config.toml
n_layer = 12
d_model = 512
n_head = 8
n_kv_head = 4
head_dim = 64
d_mlp = 1344
vocab_size = 32768
activation = "swiglu"
norm = "rmsnorm"
norm_place = "pre"
norm_eps = 1e-05
positions = "rope"
rope_base = 10000.0
rope_fraction = 1.0
qk_norm = false
attn_scale = 0.125
bias = "none"
tie_embeddings = false
parallel_block = false
init = "uniform"
init_std_qkv = 0.0243
init_std_o = 0.0243
init_std_up = 0.0243
init_std_down = 0.0
optimizer = "muon_variant"
lr = 0.0051
lr_mult_o = 2.0
lr_mult_down = 2.0
beta1 = 0.93
lr_head = 0.00471
warmup_steps = 200
schedule = "wsd"
decay_fraction = 0.836
decay_shape = "linear"
final_lr_fraction = 0.05
batch_tokens = 131072
seq_len = 512
doc_mask = true
train_tokens = 775300000
steps = 5916
dataset = "wikipedia_en"
MLP neurons of a small language model. Each row is named by its layer, matrix (gate and up: input weights) and neuron, and shows model dimensions 240-367. Each number is 128 + 24 x the weight over its row's rms, rounded and kept within 0 to 255. Numbers have three digits each. A neuron's up and down rows have the sign that makes its largest values positive.
After each neuron's rows, "fires after" lists the tokens most often just before its 100 highest values on Wikipedia text that the model never trained on.

L4.gate970:127110101054129119161150133073108130123073135140135173097080076124173126143101148136141100103135174170113136117173122123143150103123084085148140113133135139104139133122077107145112128138112140126135108132136113108138084114096196149143157124146102186139114073133121128080141182164126120126174124103106107147120114123151104116135155134114154131106099167127144132111148110128089120147106
L4.up970:113123129086187097121163114124100155144108119156112181130103114111126116121101174123132130117118105161154145096141113123087109133139120102128185138133185118111087089109128159093118102114125110140124151123112124132137143126122160122118110129167100149138140117131119106106103147166114120139170134120123117132122136153115159147108119179151133106115111101131167159121169116127126103129140
fires after: "==", "===", "===="

L4.gate1121:127089089132121132105125126153131121081126130122106113175154119065122151136154105156118166120163123094127113129172107105117128187107119125140133125093111117151111121104143126098139129167106136146086136107143172119137069147139080124131119132162100132117145113131157186098098155136114120103143115145111155107122139098142113099135148171169123086120133101144106124084163161123136145090154
L4.up1121:122109128154127110163124141143094102145084098110100151165176134111111141189126147151141109157141149127118082182091121160161085131109122144129125123105091087130147122136077125131145107122123114129150120129159106086142086127108182134157126116101145181081145157121099098151110142149154102079161153150119128100166100149121085149104128121117130153119169138184156107111112136125155122097179
fires after: " |", " ", "1", "2"

L4.gate596:160099120117117118118133140148174155129135104107133134166103154121137110141106151128121117176101124118137117136115145083184151083097130133097124114105095131116134114129116160153073151142137144120143095128145068121105143100129108149155073055082086099137140137145143136106112103160137125098119129174098111122194088147116126104131130113098151139106172150165159100154145146134105096090105
L4.up596:074145089122118153122127146083111142138106097160092095150163125125147162103125145159147141128103145107129168150124120141118141147108128120108126079116115164161192110097157130161139135210115136142126097112136126114124169164144113112108106122139132132177124111111144153128127128174102120106136150166090115114099089109154085134136124154132134113147111118167066114124150093153142139089127
fires after: " ", " |", "2", ".", " ±%"

L4.gate1057:179095092129152149088158103133139144134131109126121114133161097111117098082136073152172116184103149158136166120103109125145139138138126072092167094137117105135155122069130131068110085173077138142079130146117128064143125170108154123154163112111110125162138150161107131096120157160162098138091139136086155107133135139100118145164135123116119142075175101172167096126125108134150118127119
L4.up1057:135155111133147110113140122145144106082140179169156108133115122134160153142124137160142126133111084123095125124149166104107135075123094157136135137111122114117121133111167152130090109186134114140112124130135155139120092170101096152085105133154148161103166093113090121146118106126111123139136088071106153128147135132113160126153137106115112159132192106139125110124144114094122101088140
fires after: " ", " |", "1", "2", ";", "."

L8.gate1031:169147127164105177128150114089129128126131138123160135126122154150142152138156148055103134170085121132134102121164161213127105116153127144093121079097190160127148085136127152103137144096102098148158134130129123177115114154153129076140138161146118134139148141133119142116126128113156104126140141105084143123150097153104140128094108153095115141123122153118118156146134126137105163105096
L8.up1031:133111127136104136141139124142148129113110178117134149147129116069123158146182126167142113137167101121100136114133154112099151162154133151087116153071149119145123132126140142104132105122121128089094138118137104105147124127131152127160148142121075132161101148148124125164110159139152115118104114107114128123099089120137125130151133131110106130120127105128124181112119126142089100111129
fires after: " |", ";", "|"

L9.gate1172:138150107182144139149147163120122116120105129084159134105154113132147146134114091121105129143106134096141186118105126126149110135170156107092137156149141152144115131128149125104108155147094122124159143187139152124128127182166124120165152111114116090124110146152115158105115118100124094154132146091111113114154122140131111156161144148148115134128109153114107135115095080136118122167122
L9.up1172:142097139143101157114131113171098154145127109150117070077111100141119116168111126135150175149119136161154106097105140147126137150117105107127125127114116085115148084092107110141100114119129129158090133121121126180141108087119103125156134087134094124118105149134146145137131119148137118133107090119061084136109167154151125105097158124074118142148133095128128111139121138092099139162101
fires after: "1", "0", "9", " ", "2"

L8.gate22:151113136098125137102143126113139174147083152119136127144122090117134158130144134106151122106110116112179159161134131119120124116071094172122096151127081105112139132170166122129150150129121138147148142156096158122153130102119109115163142156150146151150132152102110106107146130125104124164130153119077105107094148108074115152141120150132102140142159109163100122123114119128177113130168
L8.up22:179099110141128108129115141125092136133145095146086138067148101132088112138102124139126099151135131097097139108120117148115129084109131148119117117122109158130118138130149171159175122082146116123127134161072121122185144097119082139147107120139151129103159120128134114158168124117115136113132130182148124142134179144127162133125116111161113141179157139125078136112140116151146129088127
fires after: "3", "2", "1", "5", "6", "4"

L9.gate148:133157151103088118178143141129156129118137121129086141136154126153143143100119136050119120138105071150133163122154104147089102138123122139094094140144135126152129063090135176152125103100118101135114133136117137100154146164161099093127099145141134129143127144133122108132184153142121133125147146125133120121093141199094145118133160149151154140149124147102147119132113097131117092142119
L9.up148:131104152098138127136132139135134159117141144164134120073155142126148108106128142086124124101112130111141135124104156129121145104190150137119152144108134174128143080113111141143107121118117087163056170136123112099135148098134121126161115107150096088150105135103100111129163117097155144085127087150172090099105103131154110130136152150127153111122105151075128106163122143170140157093169
fires after: "|", "\n", " |", ";", "-"

L5.gate726:149114110168101153130136098140126152137105122136134149093142151108148193130120112151113133115165112123106171122167133142132128156165171128160149062141165150120150127126059084150119140171118092166132096131113130121137145124117125128178158098143118099094157112168133082112095126066151141106138149101125140171158121096134127102149161101121102137143125120142127102115146125138138116126136
L5.up726:141135153152116132158157160097101159143138154105130097075127158121085114118136136131142143161117128094117150152148084166141092132168106105173144126157145086123148113130121123145090131137152142108146117127144083111130109118130143109149115077115133132134097122147140163122107114110141136127154137162082132105165111105127139158100182103160146107132116136140134117120137114139107174117141
fires after: " of", " the", " ", "1", " into"

L4.gate411:107146170152128140127137111121144105164120101148135124140114101124107124161135161133097167166122101113146162136130113130133105134102151092144169156126108134075115124118111147102133132129068086149157146140134113093159125116120133140126116133143152157149118143133135094094099110132096153128178143191144164118101127146180118138162118087081130117132129149121128130072125137107178130128142
L4.up411:138127126153078087127102184129141116142073097150140171150134164145097125099129158105065180134135141114121141140116141122138091134093147144120138083117139163104100167131101139154096153135120135117113120118125109122109105145128099110133093127107128142122099154096140141057147121130134098096173139116110155158149145119159123145115144156138113161109165137095186113118098166141110128098185
fires after: " |", "1", "6", "5", "7", "0"

L9.gate881:153130135118114162119170106134155134101166114131111135120119135148120114113109114124117121156097118147119124147131160162175166157101114178105083143128109144151132101142150129113115147079107105074145105140154137127083171136156141113108120133164123127126128145156124143109160134128120087123158140169159132091127125161129112106139120155150158158099154145128157142115200144135123115096154
L9.up881:136120062116161151153133095145145132132080094172139089106136122146112105140153106129151119108068133099141149124149122122097149103116137138075112122085141124142160119145104124096069088154138130116118119110133142153130116103156154127119137108134105166139149151125106122091104235158108107107107097139156134120118090148164107156157146141109102074122150099099126136157186125126120124144127
fires after: " |", ";", " /", "2", " –", "4"

L8.gate120:114159114140105160147144104161145142128113119124130141114110171143129138122138176106125116152114122142106146117125132099123167145106144064121159090135129124138108130092129138082111137138095099131092130146131152116118120131152158115138134146117149101093132176161137092095153166173147141130144127096147147120137154094187139138140103099147092110141118131140152110092124132121114072111135
L8.up120:095116191142125086125123128055162152137191154114123175115147160134151131103153128173102148126116168145121168115125148117143133133132137174089114119173104090134152120149142138167117173138141134126146118140113083148141071148125092150136151122135122175112162115170122116117146099121140145128139129148109120143153160140147131183091147114093105184118130099125133162092134163114128132151148
fires after: "|", " ", "1", "9", " |", "0"

L8.gate1014:120130124114121145134102115110154134073155169150187121136136101145134144143154152103152114106143090142166136161150139090139080136151129100094160096138114087127119078118133137064129145107117127089121135096131129144164091150141100158147087111118161154180110108104103117136095141118088114128119128132173123108158140120164089154161127093132123115130122135120075106089136162162113133129127
L8.up1014:103178155122151115145138123148117130144138122153116140160175133133124132177116117162109094157088129136149126140134127154134133155126163119151101148157141130112161133147132149122143111144089099162104133086177159132107107160087142139159182129114155120151171128113116158117103113126164109073133116108128125079154079154122132137120154125154129125097178118077130120131145128111149108110112
fires after: "1", "9", "2"

L4.gate1086:129136095134127084148136105102125120095165116105144134124116110161084151094126148119146101144149112113127117140107121139097116099130129113145144163120132157150132108117096156091131126138175081153107105144160121115139126135109143139108148153118071128117108103142113136085106166099126137132147088138136145070141089087135139123142157110154123144128123147154165142084108098145151113162135
L4.up1086:098098164120102137161112101082090136069118148148124134116074130189137091106161083135125125139124161103130151094219123174117100164165138143108133116148102101167128164133096159160108141135129140144116095113088127127133158124117122156093176141098140158137133130152099158138109134090177133090127118109199133164156128121126138120122206085129126101105080146128131094093092090136100131124128
fires after: " ===", "==", "===", " ", " ==", " |"

L6.gate975:146103149151168159134099117096131132141123157107143129121123136101181088122117154099158158103146163124110160104105191144146151096156139131131106143146079121168139096102118142142126150106094109150149129161108144122146140138105125142105131116138095126093144112186109146109111162142130137122128079158135126144125152133136155094141154154130159136160104099137096138120118133100132119169141
L6.up975:160110132168162113132185130087135072127234140132153169141137138100129107129128135111080172116098145078175142107120171110155150099156112120175132133143131101145117098173125145135155135130163141115140125118144143122124125119102124147123104146159133129117116120106131169142120130129171142115121115118076128102146133161130143094130101121107139119122126124124131145126161115119135115058117
fires after: ".", "==", "▲", "\n", ")."

L9.gate342:118150180114138156128163143096125146168130168142121130125144120142167115092162134112072131078156104140184138146104121152122084108156183094121127123153101136134155110119128140144137145180107147126135131152076153108142152112128173127128120133055106186141156127085096125119140099146165129144136160122108122177170160155161128150133122126184138140158118120106119137099109098123104121108137
L9.up342:117103132136139117085132105171174159170120165116104121151082124116087133145117138142152135133074071124128135105107141125159141111147146114131132113135118115150146137109124074131118126106178127104102135123098134127134101142116068148150139131156131093180143155115114105134131110170088115108131112120086158121098160159152147140135152172143140155159112123077139114154124126089067123088134
fires after: "9", "0", "1", " ", "–", "|"

L8.gate417:164128154130152133126097091167116141152114112107120097145164086118133146133139171079129106116152098099109087133134124124141132137091080105131135115167183105127154164146111133150165147113134093148135150183139145134128175102127140126148119153124129142134120187153147125128155115137156126154168152147094115104126093107108113158106132108109167150140177135156145115143136136145132148100146
L8.up417:126105128119127147133151131111100143153155111126105142096132097129118106149145139092070122151134151140117118120124126114142144109057124144118143165116168101149121119125086112113166152124137167142109116132109115147159126112129171107148123162157145134131169136124114132142115109145148149145126107189114140115141133141112124136136122143115126098115137170121094132134132126131147136114120
fires after: ",", "0", "5", " ", "2", "1"

L6.gate873:113128106116168104143148112107108163136092145120151129136190108113164140114112147173167106098109145152176148113167145123115175103115150117103148133123164145151126138136119125144149129159128117138116115144144116092145119121102149114106155106126108160144155140137117131138128148127133097114134114115118129137118114160107098088156132152145138112134115103140118115142129120160093141154139
L6.up873:131129116123141152132134144075131133112152150135139147140115147127126122129126154096114074126116107144119179117105153125123128136195097101139111114133117142128158121130124144134164086108155085091108131091140122150112145151131198132157173139126084155154076136146141147091127139136105091091108116152097161122128095121174163125106115094109182084144085140092104097124166108122118136144129
fires after: "===", "==", "===="

L9.gate859:158160102167139132126107132116158131124135132162132111132167141130144083158092169088123130154151110136063148105128083121124117099112096105158120108117114150139143119143156141160145144119148093136107162143129117139141098075115125110142128120130132134098145132218147101128108158176132150134134079102097111129156150101124118108093181079103107140121153168105103147146162134175094071106105
L9.up859:138150111139123120144109115124141126140123086095149125160116144112116099150152086126133145116145132124114103091146134137117153181097134178117135145124129104133163126087104077131149173112197098128126123160188116121104098088116124156109152147117105152138153161163138115110085111124144156115143120167127155101104155149152164134120141082105144108135113080134114143137112112121120154119145
fires after: " ", " |", "1", "\n"

L6.gate212:160117156124151137145136082125153179090110144107106127149143095132133159121158126091136128141166126141161122160145137152142137137127127139117115109079095109157135127138128144147162167139139132154117122157160122104119170168136079109136107140137120141170151117136109160104078122158099134116175122151150164163132136132156128142118173153161136121114137167123156110169134122134084116180152
L6.up212:126167143135097146114139124150121096146130088116125172188121105165151141159133099126152118131076146120143115132111130119131110172132146127127157130153114133108101125128095164147151113128137123170140115099179182071136115126097131163143140115129158158138136156176131114107106130152143145102141098173124129144166143159170091121163108136126118113084132132134128172139156149091112108153137
fires after: " ", "\n", "2"

L4.gate170:130091166137125126125082138091138109096112162119113150122137129162138138132110165075148096122102142121125121123126142120147135132157104165134127111112113100139120136142141100120132183121143096173111153115110108143114130099160141142126134142119161097146132116160126100165055139140157101093135151134167095077149152118093149130090146120120142133111123119141150149126133131140130115137215
L4.up170:103125126144097156129137138143116149145127110098142162151146162110123111100127116175113139158156127108115136105120104112122089125119118096163148134158142149147121119154088124142125103108125132125108138106119166150143095112135126084107121145128161146120122149172131107114116129091139166087115112134140110115127116130158117152128137144108132094128104129155145152121114116087128104090096
fires after: "\n"